Weights of a small transformer language model: width 192, 190M tokens.
MLP neurons of a small language model. Each row is named by its layer, matrix (gate and up: input weights; down: output weights) and neuron, and shows model dimensions 16-143. Each number is 200 + 20 x the weight over its row's rms, rounded and kept within 0 to 999. A neuron's up and down rows have the sign that makes its largest values positive.
After each neuron's rows, "fires after" lists the tokens most often just before its 100 highest values on Wikipedia text that the model never trained on.

L10.gate139,190,220,208,212,195,162,205,236,258,159,172,167,172,185,189,206,209,160,213,196,172,214,249,184,173,230,227,211,224,217,202,175,176,233,227,173,209,220,194,216,171,194,178,198,178,197,227,223,220,192,189,173,217,206,175,219,230,189,193,167,209,167,210,199,190,200,191,229,203,200,188,203,176,209,185,169,213,182,182,214,177,172,192,204,198,224,191,213,186,174,207,231,220,181,229,185,240,188,209,228,221,247,217,196,188,214,197,194,226,233,213,186,191,185,208,220,194,187,213,197,183,214,178,210,211,209,195,197
L10.up139,188,205,208,196,184,180,191,159,225,181,189,178,218,191,230,195,185,190,183,174,215,220,230,220,214,225,184,218,193,207,213,232,174,194,186,195,198,230,191,233,214,223,183,211,209,172,190,216,210,193,170,170,211,194,256,194,222,179,222,183,230,215,229,190,218,171,196,221,224,187,200,200,174,181,159,215,173,192,170,207,176,194,192,201,210,215,167,191,196,218,195,190,199,183,183,195,221,223,240,207,173,226,212,173,193,193,203,208,204,186,219,204,180,186,191,200,214,162,227,211,216,196,195,167,214,196,160,178
L10.down139,185,228,223,196,189,209,215,205,218,148,156,173,188,198,205,180,182,191,199,192,176,207,196,186,184,208,196,205,230,179,206,186,175,214,211,174,226,205,218,197,229,206,209,219,213,181,191,202,217,178,201,189,225,193,162,151,197,221,197,178,181,229,227,226,209,200,182,189,236,168,160,231,226,189,197,182,161,196,179,222,189,194,178,200,236,208,191,214,162,205,205,210,202,201,205,247,210,208,196,207,189,204,207,206,189,191,203,207,190,208,214,199,209,179,192,88,181,177,215,200,235,197,190,193,194,205,136,200
fires after: "\n", "==", "8", "6"

L6.gate138,166,203,197,165,192,205,201,210,211,159,177,206,204,204,217,182,208,201,207,218,203,150,188,201,188,206,220,202,203,165,170,204,218,188,213,212,190,160,206,179,205,205,235,185,169,219,172,242,198,210,212,166,193,182,202,198,209,173,154,159,213,210,205,222,218,241,193,176,197,203,209,179,214,222,200,195,182,209,203,222,158,199,184,213,204,201,216,215,190,216,214,207,209,169,211,206,212,228,218,201,213,157,194,210,221,240,194,176,188,200,231,155,215,207,164,200,173,222,210,191,224,213,221,194,196,194,198,177
L6.up138,219,192,230,174,181,204,179,191,200,187,199,227,169,190,193,181,189,178,243,217,169,195,241,209,191,190,234,215,183,209,196,147,222,186,185,202,222,201,170,221,200,184,229,166,238,184,190,213,198,208,221,180,226,214,178,204,196,186,169,210,177,171,189,165,171,218,171,209,188,197,217,206,201,168,204,186,206,185,189,181,229,196,223,231,193,166,206,188,162,177,179,218,191,183,204,226,208,215,206,198,189,238,185,224,224,205,175,196,198,181,208,196,199,211,208,193,223,187,209,248,209,192,210,166,162,199,212,166
L6.down138,221,164,214,178,210,210,200,204,233,203,188,194,223,192,181,184,178,219,202,224,178,210,206,177,202,156,182,201,214,203,151,213,215,152,216,212,181,201,189,240,208,198,170,199,215,215,223,213,180,231,189,174,214,182,206,183,213,219,215,193,199,218,166,206,232,194,226,183,209,220,196,190,170,192,207,189,196,219,205,212,181,190,195,185,198,230,208,193,214,166,174,186,227,209,211,214,241,215,188,209,224,190,190,181,182,217,213,260,172,207,232,249,162,200,202,160,203,204,211,187,193,205,220,189,191,198,180,197
fires after: " L", "lo", "2", " (", " Bro", " Or"

L9.gate183,201,192,205,210,223,207,224,214,209,197,209,203,200,170,216,171,214,199,215,223,193,182,199,151,234,193,216,219,213,196,220,188,212,218,162,165,204,198,224,164,185,230,178,176,217,181,178,203,227,202,210,183,198,208,208,153,202,172,189,187,221,236,211,192,225,210,192,191,184,212,199,221,252,214,209,180,197,190,172,210,182,162,179,199,201,182,212,235,183,205,195,225,191,191,189,205,176,221,187,218,192,172,168,231,185,228,173,161,182,223,184,165,208,204,173,174,190,196,215,157,185,185,194,224,217,187,192,178
L9.up183,238,186,205,198,206,216,211,201,181,188,180,202,167,212,174,199,200,219,194,214,203,211,173,185,185,213,218,208,195,195,202,214,198,193,202,179,189,215,143,214,209,210,204,173,192,212,144,228,186,189,182,171,195,182,204,191,190,199,208,215,176,205,224,184,208,240,174,199,165,216,223,195,201,188,190,147,151,223,220,151,203,207,201,195,197,208,168,189,146,226,158,208,202,204,187,205,176,200,216,207,210,197,219,204,172,234,204,199,229,242,205,180,207,219,208,195,209,199,187,195,220,195,193,180,203,165,200,169
L9.down183,204,223,205,198,173,200,180,204,207,215,180,148,194,234,204,185,200,214,174,200,203,213,192,189,158,218,200,215,203,197,174,175,209,209,194,232,207,226,195,195,200,205,194,192,214,183,207,205,171,183,186,175,203,225,184,248,200,194,182,196,208,171,206,228,182,250,205,193,186,220,223,192,193,235,194,180,170,164,196,169,233,208,220,218,217,229,178,190,223,166,186,219,216,221,154,186,196,202,200,196,228,192,209,202,198,185,211,244,199,194,223,245,224,185,212,245,199,207,199,226,173,192,189,194,210,181,247,175
fires after: "9", "2", "0", " L", " "

L2.gate399,223,201,163,173,206,205,207,187,161,200,201,201,194,182,230,133,180,173,212,198,179,198,193,185,182,203,200,200,189,212,236,181,197,203,211,206,194,205,219,220,221,198,194,200,187,214,170,222,207,179,234,204,256,201,197,213,166,218,201,201,176,199,212,179,189,214,209,198,197,200,221,200,155,205,197,159,187,185,180,218,202,173,169,194,212,210,163,182,214,221,231,168,195,212,172,179,213,219,224,209,207,173,192,214,176,212,218,200,203,172,210,216,191,175,179,182,187,177,200,207,201,190,192,163,198,187,195,180
L2.up399,189,198,190,213,207,201,209,219,197,222,144,196,187,202,220,154,219,184,238,197,173,181,199,213,208,184,183,192,216,207,219,183,201,164,191,239,191,214,231,218,210,214,199,210,194,187,190,217,202,191,210,182,231,191,172,214,172,230,198,163,192,188,252,172,169,216,223,176,217,226,217,179,191,192,237,203,212,176,232,187,194,190,179,191,202,242,202,213,242,220,210,197,191,186,201,203,246,229,212,193,197,206,201,191,165,200,218,203,194,175,204,221,192,240,167,207,200,162,165,210,221,172,188,191,222,179,203,205
L2.down399,184,196,171,193,192,167,174,185,232,202,195,197,179,170,212,156,204,163,201,215,209,193,206,217,198,184,186,197,208,184,194,196,182,184,215,186,173,189,186,224,180,185,207,191,181,170,197,204,189,178,178,204,198,177,201,186,248,218,207,201,200,217,182,200,204,241,199,206,179,216,216,192,184,201,189,234,248,190,234,205,202,172,208,205,169,196,217,184,224,202,203,195,186,161,182,178,194,194,190,196,184,201,222,195,207,191,205,219,219,217,186,152,183,241,209,154,178,167,192,211,196,196,188,205,237,223,224,208
fires after: "1", " |", "\n", "2"

L2.gate293,178,193,200,183,208,229,193,203,201,182,225,194,198,195,192,195,232,145,194,191,204,210,212,177,207,187,203,238,186,215,236,180,163,222,206,221,176,201,185,170,197,193,180,206,168,204,189,201,185,253,212,178,197,171,226,232,209,219,182,198,173,186,213,162,167,221,208,218,198,177,201,206,194,174,171,210,116,189,182,207,203,210,173,218,186,182,173,229,148,201,178,200,199,193,191,200,202,191,188,203,219,225,166,214,222,189,207,234,165,206,195,201,212,216,175,201,231,194,200,240,204,192,227,186,205,210,222,184
L2.up293,220,227,188,212,182,225,210,199,187,201,169,209,230,192,207,173,189,216,169,192,167,182,206,209,199,202,170,219,228,226,188,225,206,196,223,178,199,197,205,181,184,227,213,223,218,178,194,162,199,238,209,224,185,204,190,164,202,203,178,189,188,212,183,203,178,210,227,201,209,232,174,194,148,210,213,190,202,203,175,232,172,225,165,212,189,199,195,197,201,198,198,198,200,187,194,200,207,225,154,231,164,190,177,193,204,187,195,165,226,177,171,220,183,204,164,166,139,210,201,205,180,176,228,253,203,153,209,223
L2.down293,203,191,217,191,195,169,158,194,229,176,233,186,161,208,205,202,202,236,218,216,231,215,227,199,187,198,239,199,171,195,210,189,205,217,190,222,230,226,190,215,178,194,198,161,186,196,209,259,190,185,201,227,219,225,235,167,211,199,205,208,224,215,210,185,179,190,146,188,182,204,190,205,203,223,200,220,200,200,227,176,206,176,206,181,220,193,196,204,209,228,182,175,199,187,210,203,203,196,216,149,237,198,223,194,177,215,228,205,217,213,202,219,207,207,196,230,232,196,188,196,171,232,187,172,204,228,141,149
fires after: "\n", "3", " play"

L10.gate126,241,189,214,205,254,207,213,231,209,184,196,207,168,174,195,179,198,193,225,204,181,164,161,194,191,208,213,189,194,224,212,225,209,198,167,179,214,192,220,212,222,228,208,201,176,214,162,228,202,198,206,212,208,180,220,194,230,201,207,213,209,214,184,180,194,236,189,223,202,242,233,213,208,217,182,184,206,201,195,220,170,187,176,204,238,245,197,217,198,194,182,218,226,180,204,194,205,231,240,200,185,194,195,178,186,216,210,208,205,231,206,203,192,226,235,200,193,201,189,198,199,206,191,207,190,181,206,168
L10.up126,227,201,200,188,207,225,200,192,166,188,213,229,198,200,171,181,181,181,194,231,214,203,216,204,179,225,195,202,160,226,174,187,157,212,169,175,195,229,218,227,193,189,179,193,199,209,201,218,194,221,177,195,212,227,211,205,201,149,187,198,218,178,224,170,224,207,195,204,181,168,194,174,148,224,167,236,191,236,204,203,186,190,210,222,200,205,205,238,217,185,202,200,186,188,235,196,228,234,214,192,176,203,160,203,197,237,216,221,202,177,213,186,188,185,188,197,211,192,193,201,207,220,174,178,213,207,218,221
L10.down126,206,206,218,176,180,211,214,184,185,186,218,209,182,186,175,184,177,190,199,183,199,258,227,203,183,197,202,211,230,181,206,217,181,213,194,182,177,218,183,241,198,210,209,200,181,200,184,202,226,210,223,193,196,218,200,226,249,165,174,209,233,196,223,211,246,188,185,196,167,186,218,176,177,221,199,231,209,250,194,237,211,187,185,222,198,182,196,230,225,192,237,205,175,199,189,194,229,237,224,223,178,188,224,169,195,215,207,205,214,187,227,213,176,198,197,168,189,203,233,203,191,206,214,159,196,196,192,188
fires after: "2", " is", " was", " W", " L"

L2.gate264,201,193,176,156,190,205,196,207,173,206,227,166,194,173,176,188,215,189,196,213,197,201,189,202,177,215,207,199,182,218,191,195,163,194,189,254,186,176,200,186,207,189,182,204,194,234,228,229,192,215,196,183,233,178,209,242,212,225,185,213,162,162,193,162,163,255,219,220,227,230,223,204,176,162,213,197,130,200,217,218,188,212,210,192,191,190,187,198,197,191,172,218,208,188,183,181,186,173,211,192,172,253,209,206,195,209,194,173,225,182,185,211,193,211,198,202,204,216,202,207,214,187,214,156,215,208,219,210
L2.up264,179,227,218,211,249,223,166,186,181,215,164,190,224,188,196,189,212,229,172,163,238,246,202,170,191,190,252,169,218,242,199,171,183,224,213,195,186,206,209,194,219,225,220,205,220,174,210,204,169,236,179,220,183,192,187,188,214,204,231,191,179,188,220,226,173,198,218,185,192,225,194,178,180,221,213,207,191,211,197,223,198,210,215,181,229,196,199,223,215,184,196,195,194,201,181,189,225,206,174,219,188,209,221,172,178,175,195,204,168,213,217,210,185,225,177,204,203,211,193,198,230,190,218,145,190,208,205,193
L2.down264,197,217,218,191,203,215,179,162,195,223,201,181,162,181,183,209,221,268,204,175,234,217,216,166,199,246,234,195,206,215,196,190,223,203,187,207,199,190,218,191,194,155,182,210,204,175,166,227,198,252,183,199,186,198,211,205,264,213,209,215,189,156,192,176,228,226,196,201,187,243,195,204,175,226,212,207,190,215,235,198,211,179,226,200,235,168,183,194,204,178,195,215,202,204,224,166,177,193,206,233,173,230,245,207,201,178,197,190,206,182,193,206,213,224,218,198,193,202,220,224,211,193,214,208,206,220,223,186
fires after: "\n", " ", " women", "umb"

L6.gate220,193,191,193,186,199,199,170,228,154,211,179,224,217,181,173,223,177,195,196,222,136,207,179,210,189,214,211,187,193,199,184,187,240,196,179,168,191,219,215,218,173,206,230,178,211,215,203,214,213,205,191,170,204,200,214,225,229,198,170,198,190,157,171,218,206,213,207,199,163,181,213,196,194,195,170,197,181,213,199,217,215,132,210,211,195,205,190,206,208,214,214,199,214,188,168,191,202,191,186,185,199,204,220,208,199,163,174,203,244,206,195,185,209,180,204,197,173,205,175,202,217,206,220,203,201,203,228,184
L6.up220,176,220,221,216,198,218,225,218,196,202,199,216,189,174,185,222,208,190,205,193,180,187,191,200,136,195,202,194,225,208,186,179,233,202,185,202,177,240,164,240,204,192,181,175,228,220,191,176,220,218,202,205,171,213,186,174,222,221,226,205,205,193,219,228,151,217,182,172,229,230,184,193,192,190,180,200,209,205,175,194,166,213,199,219,195,239,196,186,215,211,217,233,184,132,187,196,200,162,174,197,193,198,236,197,153,184,221,212,217,169,199,179,196,217,179,221,172,179,165,213,198,203,207,244,213,226,209,204
L6.down220,169,226,187,211,197,222,187,163,236,207,189,185,228,222,224,190,210,248,217,237,198,198,238,176,187,196,182,218,208,201,232,201,191,181,181,227,202,169,206,216,207,216,181,175,187,186,202,167,212,175,212,206,186,173,221,207,202,219,233,201,204,235,219,222,193,231,191,214,201,197,189,189,170,205,208,203,210,194,179,164,176,205,158,226,217,210,213,186,176,175,194,186,201,197,216,229,221,204,198,161,212,199,220,206,183,205,202,195,207,190,201,178,204,216,228,196,190,170,220,240,159,190,232,225,230,219,235,204
fires after: " ", "1", "\n", " Z"

L4.gate123,228,182,219,181,217,203,222,189,218,177,210,222,186,194,203,221,204,165,223,179,187,211,177,164,237,213,199,219,219,221,211,208,207,182,231,199,206,179,204,200,183,173,187,196,199,214,197,187,182,192,208,116,190,228,209,210,189,204,193,196,228,208,242,173,208,212,201,188,211,231,201,212,197,168,226,193,184,213,191,222,207,207,169,211,192,199,192,196,151,196,187,173,211,215,205,184,158,184,209,209,211,203,170,216,205,211,222,217,158,187,149,190,188,234,176,229,194,194,203,230,196,172,244,157,201,175,201,207
L4.up123,205,218,223,234,224,206,174,186,179,211,193,193,210,211,213,177,169,227,178,215,196,221,190,188,215,192,199,225,205,186,210,194,183,227,200,217,202,220,179,199,201,209,191,203,223,209,212,204,170,206,193,188,204,200,191,191,195,252,205,217,199,208,191,222,189,191,192,220,181,207,178,213,178,208,198,206,179,199,179,204,148,185,171,214,172,188,191,216,196,178,184,193,192,213,213,210,209,157,166,194,183,180,215,178,202,226,213,173,234,184,173,213,132,193,199,196,197,214,203,186,185,195,239,189,199,169,242,196
L4.down123,218,191,180,160,206,205,223,191,197,171,211,197,217,188,222,201,181,204,201,199,211,168,203,201,205,212,196,187,182,194,180,213,217,165,204,183,196,168,205,199,178,185,208,175,186,153,214,233,227,210,214,177,208,212,194,193,190,144,241,202,180,180,175,165,179,213,192,216,186,218,203,192,211,210,193,195,207,188,192,201,217,204,222,181,244,227,219,194,197,248,226,209,170,177,211,211,183,204,221,216,212,210,202,227,205,196,189,210,195,221,210,189,221,203,192,179,222,232,216,195,209,183,151,198,217,222,165,180
fires after: "0", "1", "3", "9", "4", "2"

L6.gate476,219,239,225,179,151,203,245,205,203,210,157,189,211,192,199,206,180,200,174,180,183,184,176,184,192,221,196,138,160,206,171,195,226,185,247,192,217,202,219,205,161,226,220,196,214,239,185,211,207,220,205,183,204,220,195,170,202,233,200,204,250,178,190,194,198,176,192,207,210,194,208,169,198,228,202,213,200,234,194,213,216,203,231,209,214,174,197,232,202,166,237,183,199,208,184,182,220,203,240,226,187,211,185,212,208,186,176,200,198,168,246,194,201,187,212,224,185,183,200,197,188,186,230,188,191,217,191,169
L6.up476,225,233,181,178,201,204,207,186,183,244,181,179,188,162,209,197,223,203,209,188,197,177,200,186,211,197,190,146,194,238,207,208,191,192,219,198,182,197,200,192,209,165,209,205,195,193,204,180,220,193,181,166,193,208,173,200,209,231,168,214,198,191,221,228,181,198,186,205,209,205,195,166,202,180,203,221,245,185,222,189,186,228,205,189,187,221,170,197,184,185,237,195,182,208,186,239,225,189,201,209,195,190,171,184,191,199,234,202,191,173,205,208,232,188,214,216,220,177,196,152,215,222,212,187,190,213,182,161
L6.down476,189,214,163,220,201,182,192,184,213,222,201,196,201,176,208,214,181,240,218,215,185,215,207,242,219,207,206,192,208,223,188,219,215,187,215,183,186,200,189,172,193,217,210,184,199,184,201,192,243,186,187,188,150,215,160,217,218,232,229,229,182,199,211,213,212,195,202,241,232,219,148,199,181,180,210,209,218,203,244,196,193,217,216,194,201,212,203,233,212,201,164,201,205,240,215,232,214,194,194,199,204,212,205,199,217,232,251,161,221,192,182,198,202,183,199,210,237,202,187,171,174,190,210,206,206,217,259,206
fires after: " ", "1"

L3.gate211,212,221,173,187,216,190,162,197,163,214,181,207,191,188,225,188,205,215,214,199,193,201,194,203,195,201,196,188,175,175,185,217,248,218,172,205,186,175,207,166,193,191,220,194,230,219,199,218,211,232,214,202,199,193,195,213,199,222,199,188,173,230,167,188,168,209,196,212,202,191,211,169,219,206,214,175,183,237,228,215,244,191,167,187,238,199,231,192,234,233,183,219,177,183,186,238,202,212,187,191,197,206,177,211,170,186,208,181,250,192,182,201,175,190,208,246,180,220,194,207,178,225,183,218,172,175,195,193
L3.up211,220,195,173,159,203,214,244,214,169,179,182,213,215,199,228,193,227,202,225,233,214,229,192,184,199,216,191,215,212,188,185,195,213,206,177,233,183,214,192,208,197,220,192,208,263,207,186,213,211,202,211,165,209,215,235,203,193,215,201,203,195,189,187,172,173,212,201,207,160,215,171,214,194,187,215,191,182,195,216,231,191,220,206,193,221,200,219,219,212,181,203,185,192,237,182,205,196,214,204,211,200,215,163,227,173,208,244,249,210,165,201,201,210,213,190,202,197,202,204,261,173,194,233,242,214,190,232,198
L3.down211,196,180,210,196,153,229,234,193,187,182,202,195,185,170,191,199,188,197,214,194,170,186,194,225,200,186,190,214,213,209,186,184,184,198,211,242,203,219,208,220,171,222,189,197,193,193,188,175,228,181,182,161,217,195,212,177,212,192,192,191,224,186,189,195,209,213,200,224,194,214,144,210,181,193,179,200,186,196,170,235,179,201,220,199,199,214,194,208,186,139,178,199,208,235,173,171,201,202,201,187,198,186,217,195,191,240,207,246,214,180,187,233,214,213,186,139,206,210,202,200,181,189,199,216,199,221,225,189
fires after: " ", "1", " a", " the", "0"

L7.gate331,176,184,208,231,194,195,211,165,190,205,135,174,206,215,184,219,223,169,203,175,192,219,203,224,220,196,206,197,223,159,199,211,164,165,215,199,221,145,209,182,195,225,192,197,201,205,213,223,191,185,205,163,206,211,174,206,213,213,200,183,228,172,211,202,217,194,203,231,225,210,186,176,244,179,199,186,191,186,207,208,204,189,233,191,214,199,200,206,210,205,220,199,231,192,228,209,173,184,208,190,208,209,189,195,195,210,174,192,196,187,202,219,224,182,238,228,219,222,249,224,248,158,178,199,192,198,196,230
L7.up331,205,177,199,174,197,176,210,208,209,186,178,221,187,223,176,194,188,178,224,156,179,219,194,171,215,215,188,189,211,189,205,224,198,186,193,228,192,209,225,230,202,203,174,213,185,218,208,190,159,190,209,161,200,205,191,174,235,217,181,226,212,213,206,199,224,220,151,187,189,177,181,202,188,202,175,196,225,217,207,200,158,159,153,184,193,184,207,202,175,197,207,234,200,169,232,218,227,180,189,177,179,210,209,196,213,239,205,197,221,214,228,161,186,214,220,202,208,212,212,200,181,217,222,182,196,199,228,162
L7.down331,199,197,198,216,230,173,198,183,229,173,193,195,200,172,189,225,207,201,211,198,170,226,210,213,210,226,217,221,200,215,192,203,216,200,209,225,204,195,191,160,212,205,199,182,161,189,210,184,197,218,174,230,229,193,195,214,203,188,167,200,214,194,201,176,216,217,235,238,225,173,207,207,213,201,199,173,189,242,189,189,199,221,235,197,223,223,190,213,217,217,171,203,210,185,211,214,199,194,194,177,191,194,178,199,196,183,207,214,207,205,246,218,194,215,224,117,233,208,204,195,181,191,219,202,180,191,163,203
fires after: "9", "8", "6", "7", "5"

L7.gate422,187,187,210,182,207,222,170,222,186,195,221,207,202,185,215,214,197,160,195,163,192,148,197,207,224,217,191,202,207,197,213,158,162,216,205,186,168,230,209,243,211,227,187,179,195,182,189,156,219,224,174,187,200,175,232,225,203,238,161,191,201,188,200,197,236,199,232,199,223,200,219,247,190,156,216,196,197,190,189,214,215,195,189,158,180,201,213,183,182,153,213,188,183,176,199,222,169,221,202,179,180,174,200,176,224,193,181,182,168,193,207,203,206,225,186,197,190,221,205,176,172,201,202,202,198,225,177,189
L7.up422,181,154,218,228,243,242,172,184,194,207,224,171,213,199,227,199,213,198,199,234,192,199,218,182,203,182,190,173,211,219,214,190,195,226,248,213,204,221,196,176,181,195,179,243,209,198,210,167,218,212,195,216,213,173,219,165,222,212,203,204,178,205,231,173,195,169,209,204,191,165,218,177,185,200,197,171,175,175,176,210,204,221,188,231,211,199,188,225,187,169,227,205,226,214,198,217,191,226,199,225,229,216,214,209,186,202,171,244,214,246,212,190,188,215,216,164,204,182,228,166,202,224,224,167,203,211,211,211
L7.down422,188,209,185,218,223,203,210,203,218,196,210,225,192,209,224,216,165,207,176,222,186,202,200,212,198,254,196,244,217,189,181,192,209,207,178,221,214,227,187,178,168,222,204,217,173,191,189,194,218,192,197,219,231,193,209,144,217,186,190,197,229,195,222,183,177,165,212,169,206,190,158,177,208,182,195,228,188,204,246,193,178,220,194,211,201,190,194,230,199,197,208,190,207,204,214,228,224,230,207,176,236,208,196,229,215,205,216,170,217,208,176,214,185,208,194,183,204,166,230,221,184,179,230,184,198,189,166,209
fires after: "9", "8", "0", "2", "7"

L6.gate182,154,197,193,186,233,184,181,198,222,217,174,174,208,197,167,214,234,191,228,241,195,178,197,178,181,213,218,230,198,202,205,194,204,226,198,204,234,186,213,220,198,233,182,228,182,203,172,191,229,238,206,210,217,209,219,210,206,189,192,197,195,228,189,187,233,221,208,228,177,264,211,191,169,195,202,182,210,207,201,176,242,181,237,200,215,175,200,165,143,193,206,207,201,141,206,208,169,188,188,181,202,184,192,181,224,187,213,209,203,165,220,205,200,215,208,193,191,167,206,211,220,206,164,209,158,190,235,192
L6.up182,197,228,187,190,218,239,189,219,207,179,205,207,236,186,160,234,170,159,190,191,169,190,170,206,207,203,194,228,210,194,194,200,188,218,194,188,166,166,233,199,204,161,208,226,172,155,189,216,183,238,190,195,202,208,173,232,184,199,198,191,178,181,164,198,196,186,203,194,214,207,187,174,178,194,178,176,200,228,205,184,158,216,180,219,179,193,205,201,185,193,169,214,218,163,199,186,179,187,173,183,161,195,198,228,221,206,212,185,189,242,200,174,201,183,166,196,203,196,177,172,194,221,204,192,235,171,198,207
L6.down182,200,230,223,233,206,156,216,184,175,162,219,175,187,212,189,211,240,223,161,197,231,259,226,186,205,173,229,199,212,171,194,221,176,221,156,176,189,228,177,207,156,211,191,205,210,170,234,210,205,209,237,203,197,210,198,200,229,215,203,206,196,198,243,195,198,187,194,220,167,202,172,195,227,195,188,186,198,194,189,203,198,174,197,199,221,192,216,214,211,212,191,182,228,186,195,201,196,228,200,157,197,211,184,208,174,222,200,207,220,172,183,177,186,191,222,184,230,219,236,219,214,195,211,221,200,202,217,216
fires after: " B", "w", " H", " h", " b", "h"

L3.gate501,205,210,203,197,202,188,215,182,193,176,201,192,195,243,201,216,197,217,196,193,196,228,168,228,180,218,223,179,199,200,205,206,229,208,241,181,183,170,195,201,177,260,194,208,188,206,207,213,216,181,187,217,205,210,179,200,197,205,206,212,190,201,222,208,175,218,228,189,184,189,204,194,168,250,149,200,211,193,187,221,185,166,215,232,204,207,200,184,227,164,223,195,220,218,175,198,208,162,149,195,215,199,248,189,191,227,190,225,210,184,200,218,199,170,216,200,221,230,188,199,209,173,186,163,192,190,187,185
L3.up501,191,204,189,182,183,164,229,216,175,215,198,206,205,237,226,171,176,234,210,199,189,219,179,200,188,214,201,184,185,220,233,178,193,211,246,226,213,204,201,235,245,176,179,190,234,204,186,222,210,239,155,193,165,202,207,178,196,228,190,183,176,163,242,202,176,205,188,198,220,179,180,220,216,207,223,204,207,193,201,190,193,254,206,207,206,199,224,189,200,202,191,172,174,197,170,168,204,210,172,211,211,171,162,205,199,237,205,189,205,193,207,212,199,161,190,190,217,212,209,233,212,186,189,166,184,186,212,202
L3.down501,185,196,191,186,192,183,204,224,212,207,180,193,223,197,195,202,174,211,217,230,177,209,205,208,224,195,208,220,201,187,177,171,170,207,188,210,210,222,210,227,244,179,184,212,187,181,193,195,214,211,187,235,169,235,228,168,236,215,209,146,194,214,182,228,193,222,171,213,217,178,210,207,187,184,214,204,205,209,220,190,232,213,203,190,202,180,223,185,189,214,200,168,215,200,198,204,228,221,193,234,188,200,186,247,224,232,231,193,176,184,192,210,222,180,146,251,178,198,224,203,206,200,190,183,214,176,205,213
fires after: " ch", "3", "6", "z", " R", "5"

L6.gate246,187,202,206,198,212,176,212,193,202,211,196,166,208,206,180,219,184,172,238,204,186,200,201,187,229,189,208,184,252,171,184,207,178,216,160,181,172,181,223,171,204,196,175,197,185,203,189,194,204,209,214,227,219,204,186,196,211,218,236,168,203,197,207,209,222,203,201,236,204,212,232,184,191,217,231,190,163,182,230,229,182,196,196,212,208,180,230,188,180,220,203,210,214,163,217,195,208,216,208,225,199,194,199,212,209,175,215,197,185,177,247,222,208,223,207,180,200,199,164,191,216,215,164,179,188,228,201,178
L6.up246,177,217,200,210,203,181,178,178,176,206,197,181,175,233,204,234,206,187,201,214,200,207,173,179,204,171,209,209,176,189,201,228,208,184,180,235,190,239,187,208,188,198,196,178,204,170,139,198,190,221,223,218,200,199,162,227,194,166,228,216,221,195,222,179,198,201,199,210,203,219,223,181,187,203,198,211,184,226,189,193,182,181,172,178,175,185,185,201,191,185,206,178,189,205,185,175,225,156,179,185,185,168,187,192,208,173,220,202,229,187,219,213,185,230,174,197,197,187,147,156,174,195,195,229,169,230,191,200
L6.down246,176,211,192,207,196,179,203,203,200,193,170,183,193,229,189,213,189,168,167,222,191,178,191,205,201,202,214,182,244,180,215,252,219,165,206,198,174,202,167,191,164,209,208,194,215,178,221,240,208,228,206,249,198,224,177,203,190,197,188,206,224,210,187,185,171,230,215,211,160,183,206,203,210,186,203,199,168,201,209,236,200,218,207,197,190,177,227,234,201,191,212,219,195,204,204,191,209,222,191,201,204,187,171,146,224,181,197,227,205,161,200,239,205,181,178,193,232,201,180,212,225,232,198,199,192,222,202,217
fires after: " B", " w", "w", "B", " b"

L3.gate181,211,219,218,191,252,205,215,236,185,170,194,210,202,188,189,234,210,215,209,183,200,183,205,218,231,196,197,204,229,222,190,179,158,202,194,196,181,206,221,174,190,206,216,206,207,208,211,184,195,199,203,189,230,172,185,193,212,149,219,226,189,244,220,191,241,238,184,213,211,222,207,182,194,203,212,174,195,198,175,217,242,159,197,189,190,196,203,166,185,217,207,223,202,197,189,192,175,222,150,185,200,237,200,215,242,175,180,231,162,187,189,189,214,179,200,206,190,231,199,200,199,181,187,149,198,208,195,189
L3.up181,173,216,198,201,191,195,202,203,175,220,186,200,178,234,178,207,196,170,209,193,235,186,228,198,196,199,204,217,204,201,242,188,225,249,239,226,206,195,211,229,205,189,212,202,229,186,229,196,227,157,245,201,237,192,198,227,204,202,191,209,173,190,239,158,210,206,212,157,239,166,186,190,202,208,241,189,178,185,201,202,197,205,183,197,221,198,194,218,182,168,215,196,192,205,199,196,197,218,207,191,234,180,178,181,159,208,204,209,199,214,191,202,221,184,176,195,176,168,208,199,224,205,247,212,219,191,207,213
L3.down181,150,156,214,203,171,202,214,178,170,217,186,193,187,232,197,253,201,161,235,190,175,214,211,197,220,186,232,205,237,181,197,207,212,219,222,197,160,207,185,214,222,206,171,195,189,211,203,202,209,201,238,203,213,259,204,207,229,230,209,179,218,221,206,181,208,239,180,197,192,186,168,204,224,191,240,196,211,204,224,217,204,196,186,227,190,227,224,191,198,198,210,183,215,206,226,204,208,188,194,216,225,196,208,214,202,187,191,182,203,203,182,230,218,177,187,199,200,197,209,183,209,196,179,171,181,169,165,210
fires after: "6", "7", "3", "8", "9", "2"